Part of a small language model's weights: width 448, MLP 1536 ReLU.
MLP neurons of a small language model. Each row is named by its layer, matrix (up: input weights) and neuron, and shows model dimensions 32-127. Each number is 500 + 50 x the weight over its row's rms, rounded and kept within 0 to 999. Numbers have three digits each.
A block is one neuron, or neurons of one layer that tend to fire together. After each block is what it responds to, as a language model described it from the Wikipedia text at the highest values.

L2.up300:487458506501558533451477497456539547519490567533466567583503491443552431548539490453527591471499569492433585538500452554560452447459471417525554431584431570454496482453499538555483499507522494401413549564538545523523456533507443534437473485476601423568522547589495536475482568461516423451
L2.up424:572511482466440472462441546541512510568413556509532467565539489533531446607486384471538510483562517405511546464462540571531501494592470412467536420478469435487503471476427426502584481551483487467483451498545519469491531507521537526421420545540389542445536494594449436541469522465532489440
L2.up459:448466475458522539495500495537558501571591440441485485535493527540447430502478536481570500424453531469558455554490550529462393423510528477529468540513436510469449445428517450542480493553565473506452531493521468500597455376539512586518527510464477486470495508490473419417478483504526517467
L2.up607:527490544523532557480462416498502439519540615510527506414580509464494453522403470496536477602454576462477474554502590473443432434437408443487512559563470480398507443437510430543481611494456556447423515499539524524525456530469575569508475496377452541543517504546477545510427488525512502414
L2.up967:423520587514503532504448528587444447555594433446419428444619539498517515471489480452519486510499543580523579491460521537486343474510546484499559495530436534454552466483486462496498577558482537504514470512498554463510499460473426503495638537431418437523521484530459473532524512426499556483
L2.up1060:517483461362505520532508491564500471504494570562478474475558474456420584502449522568505438439423545631485352488485556482452418409454526449514498493472451518457495492520489470429576553416508450516509490527505594517454441485554526557474481474535575503429417449544499601598477502493507553433
L2.up1137:502447472498519550553453516473627518543538487504499425472568502552494614540474531431514428464563597510487537545502490478526429433411415463512570458530447598525461499522466528504485517496453507521398508592543469426574500460409488517499455570452560474561523491487539450433499425504527451466
L2.up1378:415452598455534517461487477521457517530426514516491541600522508437593470481432517440487496542562442629471623523599517467496489523559507407534583469465517453438515481456462386576387558443449503492479520635409435490525581521507455418520546458515511492495542418513516522444474445491438551500
Responds to: University in institution names

L4.up36:516506543557446439505545423568501464421540485420560440519504468528424451549479429503497454505442583566457508497562550484497491566614483572465461557516479569421511539558480542529467599478554487424496523522549401524505512475493371496528443476530512574550441578558565541577505512499464517516
L4.up144:559508469569571483458503504605432534540400533464477443504571483496427521507549537501499390611458549525543631554435507425458431582469580506489553525519543482543552470506568508479495519445546575527469437471508503502475525534499469492480562475490519526418484485482664385480503463472452570428
L4.up171:542552433488449482577531448591439463544502511533544553415536466412494471564543486414419444495559545552640569479479467459595528490463489453543625424528445462520586504460504514498532522494593507474530513552470563529477452621393457562451486529520485495499514528523520568449477560377506433390
L4.up780:520522578522359466520497535572511521448500573539582489499562453468515475513526455331451545595487490586644403528458484474498481573423553520512499570446461576465591462481533556414562571516582515420408510422494441480494381539502463569485535584458462583475511524535512506492549475478482556496
L4.up881:426508531586411469554427449442479570517443379421550550573551519466493456528589446476446457413491458481551390613472531373465496553589506468455541571491521448461552479465500524500575521559522447426490588454445512471560472471490473614615526504403462527415509437444430492572490512452516542446
L4.up941:544451414485415494518447486543477413548502619536572476519546549560503503574486518499528604523510466456568460534502510527436472505557478517495496490420491514584507507532506456537554499532460495367446470449464493519496514461551462578572534541548548474447478486434478524540445507533425522497
L4.up1085:481507568534399487535464444525511558578622548431526537546501472489459394576550503460392455476427564519583485514530487484502412387519502586632538526549398506519550510453461412534441499551561443415501571476437514489518399469489443555522492487499454518517504501611549564513507476485389478512
L4.up1463:477560434558495475572470517562462528557508548473436633511489453459467445567482463511447413558503555470465452468478548429545474520519481507462483423464384471560601468570505476556475514467567492509497504501428551470490598444526452543468552492549551509577529484595553558522473467443469518507
Responds to: Capitalized name-initial fragments

L6.up1002:470456576494519506553589444444462411530498530465560502421498553529551476464498518496507540577439498500464504554558400601496431503497541587573537451449424476523463605463459592541442474492563487491510554511477504442440480502574481473564482588421445468551508581586465511478507526488420459520
Responds to: Surname first letters

L4.up471:499457515508453440564439521532381448545551546520566538588560516562484588478540373457473542568463560504432524453502478536557506481523457466427548477536500550586479456523529530500408531575543561581489527626521558458563594514489457380501609571563497567477554465392518472524481447459531516510
L4.up580:538525491471556512437486408581512498516515536558565430530565539568421419481575362472541535476549510505491511486509457471444435544552438487569524463480510539458611486537465496519409524481539471494442477371593503510512501518510447475520486504534439569509544497604515545534550494496479463512
L4.up623:470558491500561589488435460497492451519537510465569449482538564469503421523532574463527509511425467502406457470496634529457498477530441495459490508590387579425571514421411469487492581489515520585492567398484554406488579512526502414452464523570522524401544508605504510482537517366572497458
L4.up658:513555509483412459484538546472459490474516450535490518485462550449419520566543515563508504542511584516479514432483630473531438474471415482601434499539527498487532378456448537426548632528524440504472374511464511574465406516474375379470490458470518488509520468470455506520627454507504538523
L4.up773:415544563457509543481533473576523547530497491532472544563549533479448569592562481493494498503492538515467522475515479591529478516559470428436488472547425468535466358455554397479553583468566523506446555488552434545505594527447509478480580475550533498414510429560450416475539484432428507456
L4.up867:539546567492391561429560458461580578445497521464502501482582441510540443589550525477527494563461602526410542471511489515569460550547534538516539445500472525354421475553427451519552505446486448582391539452461549403527475497479524418443483566575551437663470510542556559408480430569502547494
L4.up898:541446492500516579462496470520545540520561607505476485511598513522438474637484468450496573475480514592530409424491545442557552485500483459499527462536504480454514452474544506586445554468628499558506406540467564487591538465424494430516504470515482503513459446513452502419548465487504549483
L4.up1329:499523501461535435546526506524514443524495524487491450464507533548482496568501540423588518398459493415475550526479496476493513475476458412503559445568409473494498369557441486473498482459504558429502518569483407517497527444505525522500461548490455447559512503515421543432538606591487459540
Responds to: Institution name heads

L2.up488:482414406538478463534506455568490452460588453521469547600508570493502479429539473536521431508574478496541496590484513411507547501527451456571482570551485577474489501458421528585541542547487509498420566492510489542489600485580536478482518519429486480484517572518470504538564525457503565436
L2.up596:428565507470514538470529494466532517577442558550512551482550431505591467553385492432445506511515481512561516638527506433476533526503503521514490534562441492479480518539463436587437479587494432487490558488460426510660525475582494565497543500538437495559451497504453590390520593462558517523
L2.up856:495527490533565541480513486548472477440488490528492482552511501509513521568549567507512440522513494582577415553521589566497506422434527408543513493478523421493455501431429474414473512599539396493453569539507526601491528513526403484436498508422441478515473591463492497539543590492543528489
L2.up960:397593458507489511573566465390516437533590537590472530567523530582543535496525438508439548545439444552528435552464486580516529439445479492538528514491501503502454470481420446625504463527469559475493617443443505477448507458476464539485544612495616481463459445507452534494557581508531509473
L2.up1028:465432510583439458473473584498516460504482507461520470453463542609511516552550526534534498415568581481480474539542501493567511605510535526481524605586438433513532494526436486523539547540577390410418613460521441490516513490511433524516492618496512529496535510558453506428491437473491475456
L2.up1377:360547453412518453441565506551554446468489541456463503608472552465495434586489461519490503380472544529480475480546494568471487497428570448529482461503503446554394494457441533615513529446511499563453457491404476567504497511437421520456565484562524523491566446576484534501541484453505517477
L2.up1468:495485515438480476479551520481470520517542439507501488589489516571551493621581478546490530444436487511609392526489597580630498540474513481567497500526485555591493454430447487603548501481543441466512468510468442500453517431512468502497578510479558524442483519560570501396547443463515488364
L2.up1501:438486498449545479545428453484495457440482426488423504467502476526441500535500464404501475441421571477490453438478526620442453457465556513545453545516520519457485415475453446562562520526535482500446509523500575505452508513451508508441542513456501468477527429608548532505505526481485508471
Responds to: Single letter or digit pieces

L4.up16:452602432512542448560477428529392471524592487475587528513501444484371494504492420521542473475573464553525444656522523405523468523463558499602547595541496446531528478550547488444508535479496471466450557543517444645549539492521526496391463476445537461449497521500486502528516431567527511467
L4.up822:510553537448500449434570499417549572454561521512452534481505534553466474534461409534409492453572486430486445364492549439583393485555434470442540477520458478501470459455500562563424483530632505489485555530525560533514518459543451526444485550488592496464527489508535540426558422465456529499
L4.up946:534403537579518449490520528450499507571569495483550544501530470473497494547644443479467473552467607492512489538604470389513515509461511414420584529464459449535430483562604482426514475520593566534437534461518473457453516499481498569486429601524486548450544528525427486511467487500531509493
L4.up1118:436519497450570530480461456513551515508494615572472469478635536506520498503483455489377459517472467576519379456564564496602472459409537531407539496472478511511519523445483478466590435457521511541419561502496473546460512488351568473422549611515514428509513603457526520517540409456470522475
L4.up1175:510475462402468530499531473526420479502507550522551532522581440599463434525435476478413556493596539505483485498484570387554478509570417453486551523515426489507491564482520485581527553463453464486505544422536472453568526449500495592466471524450593398464502497572540434500432431470465517357
L4.up1292:520490457494499564499494384419456426529596590503515495556489454525598537464462469485394539483584468558500408456558467494552453512530575506480611519470544469486513437443449456552494458532395457517541588456592559508498460458471500504450633496467510535469548460444476448491449491523487465491
L4.up1383:491513565606537461391549585465433498474481551516466613554502541472544453546438437524396446553520504472475566575560540406553464423447487506433491529589468472474520349469442480463442499493442567506447521500578436500538574491448563483388576496509529434438492538450512505477460450517486558449
L4.up1511:516544386490465503566580497564567463479487539595487508603592472544493508503471516538465529507557500493544534421467571432501402437492486436518465505441530512497499458474441494498533510442442442616479531397542517555442431521470560532451544542432539415358554469565509512563485420493481547448
Responds to: Foreign proper-name fragments

L4.up381:539530395515526526421416449537511508504526640467497457557555636596532535513487461503499537519525451498520402434510553536549522405545528557493450439561556552533554505496514533555556472495557364404483469478435496445524520458520415508557472500478480504505385463520582550507550504520526500534
L4.up566:457528417542434533546527428495519554542460521482549496585489513584528545523524422466511415572398480511548506564507424506561568538456500546467439522413558576412397558445455411482540534424489538395473482508448386517499430464546407491510518490491521548500488559448469568506492488495446541498
L4.up705:434469530477387462497434458478499514563499451490541565520486519532531489444584518501519503444504546539579424488441453540555529542393584506492529496444489491528535457429482420506541518528574496381503440536499508376490373428531435572475478524477539474458441549507487475513453524483428528402
L4.up726:530527568505448555536525475561409566473588564432485470583529569617480485531496383562480570534473632534600517470504530466473421538590581535532515414509478476533572509433480503506402511543511425424423538531462526466416485446484536550413485500450494447426493534433542479616557440532439524464
L4.up809:518477460516442450580541458475589535528469503526480505500530615532516503534492455481509535514502534427493391487498509444442528531487502571456510487529466533510496382405506443533538508488446538435454490455576451528484568386529519563496433460476451445535453493516529496498529461459459586461
L4.up1120:515437473427425486565462486453503502533493485510502461587535540537464494509533508467532471494491540537510475570464427493625478478531468593468504437394445462427437562399467467494510489571473448375505566421486437532528476533519366620543520549482526512494558535450470538485512518494420526468
L4.up1204:478599553535499488476398465557566445500433558450549525603556511524521533601448484508422517468515563557434483492534399551518659490498496550475502491520505559418469501480469489484469478483542471409529517418439527479452444525475502576475507550452478464543511568467565413497484463499500500434
L4.up1314:372435501406425496468457494407526509543462570463592466442512464508391505624525614439516594496592484586535445491556558498556535433498596537419505556433549516523462585439522518448405525492531430510364526453579519444496471437498515555545554604540477497468427512489516464531565520519509541430
Responds to: Word endings before clauses

L6.up8:487546528525496517474540524510447566529480449487440566533406492540537451477484487505468455540508490560436522629593482402560495564499517526499532580485443461529591521505511578482402519478483548476455497482503513533489432435540545535440386524469473411504464495422493473506528534527482539438
Responds to: Non-English name fragments

L6.up259:508489532562493504472575537462501431577532546488489503529575565496468402570489490486452474446512502514489491511511455482567439492587468563523547492477481551505387477478535458517519522530511502581414591462546418492527475520497556558475535495389506488507522526436482549507580489442447524407
Responds to: Temporal prepositions before dates

L6.up672:420480501493555506475497505528541421490492490572489480519538554421525470553549437590490473460470505602540587540529424549502539429540466489458485514516510423527436411477438482472364446563529501517504511446503418384493496491523451593502541502555497503574507513569494543393474533560506616527
Responds to: Space before numbers

L4.up102:457475539552402477503501527492469506487510433496466456546518518540508524552522493507471489436549493542457551470404464527494426533555558432526496507502546415521534460502440445449557466459483507473461526513428515482480482487527502488362483524543550566511456494513518547504558424515584467494
L4.up209:498495527500429377450472518454532512557494494552522571543526507457460511563516465399508443506507544628478518505527543525544385546519433521572523509551500489427490449523492537442529385437493577508404413455502457498488432463529442452443518598465425380512497530538546497572580500442520508518
L4.up245:506475534565440452500473488511545503545504457551513588494520565551542611480558443560502508525535561539400486547431626528553533462533476508564579534516415496525479446492548493497455455543382523516586560473543472456465543460487519470427526567541443504562555550519454526478529427428514528530
L4.up335:498509482452436462527455470534442466492546515533470463552535513565487477584535414426509535585463578512460559505473485435441543408457531440559475423508497498409414560452461440481478546447571447519510482438555599434545511454444472492448593510544544564504526496534469542553555515491535469584
L4.up483:558520453505424428502491443506625556488531411531539516585423513560599493525599391490467515446475592551486441589450527461408478383470516458534509509441512498495477550488486493486465556496500546495460564459492513487512559523458496572403506540525487454542566526500445531536521526426508505493
L4.up516:478475588512409387460424528587455460528551465490597466530527497508557534494576462476446527571516522549384500437498468496478562384423500444465446560616521577575460428485437519437498496476568506484504500507447443511609589509476558523473472547501478456407533476497517534484516621403591463521
L4.up1082:566549425565439428529527574469486364414507459432487466625510502523555505544549427454437608549524574524471522488438471547490486477508539487501440521529447440525549436523491529490464467537416501626380485429575515477440575509571437490559546548515442559393450507508553536530529454539480512514
L4.up1084:473496518563439484503467463452471498534505485421553532481632520571509416582533402562477534543504586456492517577397612468530458435579512483562516494562475477507538428497522470462513491398519493490508492443571538596501421444522446527445382508469521537407500465466546523517456538482560532479
Responds to: Romance name word-endings

L4.up204:504499511398451538451532537573474419456541585548611541476543511517494446548509502477471414543452452564526537536551500399540479575507437608468545459574426540540449544494609502522505472437536477520493507482590417525574545531573483526480452557518478556483545450464535530470582515408490498413
L4.up255:513482481559480500519503479482492543483487555533438493650595572508504499510474465488472515574503528422476449523497554501590479401489511446532537396489546518487499449468474464498507450520496519667500537577521511515500528498565524453484527515430452481378533394557378481478509496469462543480
L4.up460:495559520503474431443452542521519510518425518560457508502498455486548525597505460396583521565481564547463496566610488421514456463529465468431499527467477559503377500420522499539542468543494482555459520433433552434454471477571472524519472513466578587490471521429485425471528373526509557509
L4.up899:424470439555519554402447467516555426503482493474471478488481574528503496522603538486459409431475616526428469491517470397447559501509412504572545551499425496512539491392440482441425606399633389541459517421489494452507557428477441532477510484519406529452519487442525447502490469532422452536
L4.up995:486490418480554440508585477469521487565523557463489464545505503455527512561480532479513463497452572532473558435549470522520414511489436581510634563447422499459511400482527471452427491392490518565479511493493506456528486465480617511567496512559518561485425483381473490467522493509469521460
L4.up1199:485486440516564392447430550505522491459492528432569420488522556598513435640421514424465564556548493495527554477552558504470484515437447482601518449503513494483543494458506571545518426498583413480453536452519478542522473536491418540524412528464431536498438544516441481488541415550498525539
L4.up1255:482483545489459445433509443409590443473528426499611448544611555470535541478581472493505490526578483468448462495511510508486579527477559498553486531416470599409554418554450558500533514489551527561433545456586475506517557521542502502505504534491609493476533522489521530436448486514452549487
L4.up1449:494451490517490424476415490473537471517503566495461477626506602549478529523566556389458468447486522507528542487529537502509489481489455499492561452530501565469486535499471529399503467533588492573349454427449527420568505467652545484472600427538506637532481421448469555482505519475532467484
Responds to: Temporal and quantity prepositions

L2.up63:477493522426489472436493551492529540500475466496434430526508485444588559519518489552507525427384569592449493456496494547492436510499481417519479439481481449460553443495489505522515443552514516563449401529443553482485528457564416469471543519401561462424495510501441448500641494467463435479
L2.up170:401477525554514397559521437513562456486487608413582504572597598526504513488539510538521533444426551528515436477589527520516480540524493451544535426509480395478511554446467544480577481411491552446474445446443514526550479571526494517508436533436492503530525509468483569520550511476452481495
L2.up183:560484421559619429462503598538470486515459501492521425462551524576462493541488520470545487566439452566491458379522557535426466412531529443518531509442545395526514492520573471499512558467444471502489604505509496506556571563408570496532516525432473543500476552547515537576546431465487586520
L2.up226:418447564493541446524543572502547496509497426409561524553547467546470425531517418517472571412436537523511554586505449544566551451531508500526487389538433525507355486419533496480518500565538547515461569509532512626511491495509543497430487529498520427460500449473456435486528443542501534568
L2.up335:402538459449492471571522468546466427520546526535463469498521512496485451533486448458526529437556480484499553517595526481552588555519470478477470578472529486471387552423496442553496425559521421533525554466479542498493451500400413482529569465520510524524497484482484610450516471391480508504
L2.up799:443476567420487451564534517563540509481609507519511522598487489594493529555434487514494618540477489534484446519585460585490465573549499399433517391497527405493576535395488475513489472439490481523546429439421448434484439537527542409537436540485512521541552522499428464508570490502499482463
L2.up849:453507467514427539442491509482571543457456558374525468526486523571513487513591557516512488536451472508525480536473497513505494529539592398569449532576430469529595519548441470489481549390434402541502481447422544461481525547548433466537508539551518492610508512457453499404512451538459546456
L2.up1238:461507495563511462480389490439480576546567489481511523499489545567479561486497445513545475563430438523459530525575496511474554490469562382458530517443501408500427561559478482428479517524498509446531457533465518569500541417470399541416547568559559502554467442500519531492576491427496584449
Responds to: Word-final suffix pieces

L6.up488:515546528542474545566468440596501462408486567401594453510456530527546480544541451505492544530494521461409428478480540542507456534556516460524545465467489501506465638479517562493438556536521549474428521414441498444452593501547524471527461469540430495425423533414519543512536513512503458494
Responds to: Split adjective word-endings

L6.up1356:456387504531541372482540514505530614596535545474530507456524445462496534527489476562495483467440549582593502587423578516551436423493513445459501513557495487406487503504480380494395498503573491439392489486514525454479559443530529509501503458393463518516535461514504518546573502489365595600
Responds to: Title and institution nouns

L6.up1166:474510466497492425502492513534507482553499460511500588530432562509520445498608393446499606602503613499457528520468497436508563530610453433502481493513512526474532389509472388525497528499442553456502483513473478555469621457498437532402640559462527490509557440434513552470525436491458528586
Responds to: Romance-language name endings

L2.up76:489559475452394515498472498482531462457504572498494440491530579519569457610462423388523566475429511576450425465587532547526391465562421475492532573579491499486483504445450508596457514347399472541442619533556533505503500508434520439480531513515501442509494485569457436557485458476470486419
L2.up663:508474459355540461496532490440510459531480501495431493497420622478478495520467476529611573392472447488445486525469565446512499475484473520540561536571478421493483460503561470508523461524425494496545528497493474515441546594381500494491477431556442460549513532531495443567488498477485495498
L2.up789:446531652505495453503532561499444487476517522492498529596583569504444479534591538563519625441476535544401554539451447493503501473437519393561528443499519522540547448506500472508496521491584531391586511522490443491469513483585566383557545466447592419561552469478591422516506459422446546468
L2.up978:486522510469442490374514473507495438464504478458508432517565502455435402506548486530498418494485518554480453518553455525530437468491518501476504484506547494453529451509551501507510580503467525530510472442554479482456473526619480445557568487470617456498542468525569447474482451507540455513
L2.up1016:572474458554441532477508517504495513442619509482490469542545476446476546537521420417557437446556502486497508491578483491556398465549405421537502516498470481537407535427502498461478544542466459388448495484514441473499438457523491558536485564477497499588535447492403485526498453449522481475
L2.up1044:525448492548483531492444482453498527509497516407441526480531492465555465509440569472556406477525596557488442470502511388537388531543583426504485569495407452455442450514533490531472508505518468492546457513519446522537471515549494529539413574378476525559475494543495502519559508490502648496
L2.up1398:485523500498487534519522532450449466479522592446468580510530564492526482559439444527478523466440443446478543544489436471552444540489450543695497534479443476446457538459422511434567529402544568511483469486519442473494477496551479553504555476440481521456561494592582467529479434499437522529
L2.up1495:499420566484443518488552523480513479464483490464540445494528430512443600483547457554477450481457460495414537508462483609537506553514498461422527551454489529502460540498540504460318474464494488497532504433520423503516568400532535504458480484461512493585511355429462439482522448481499467490
Responds to: Table total-row cells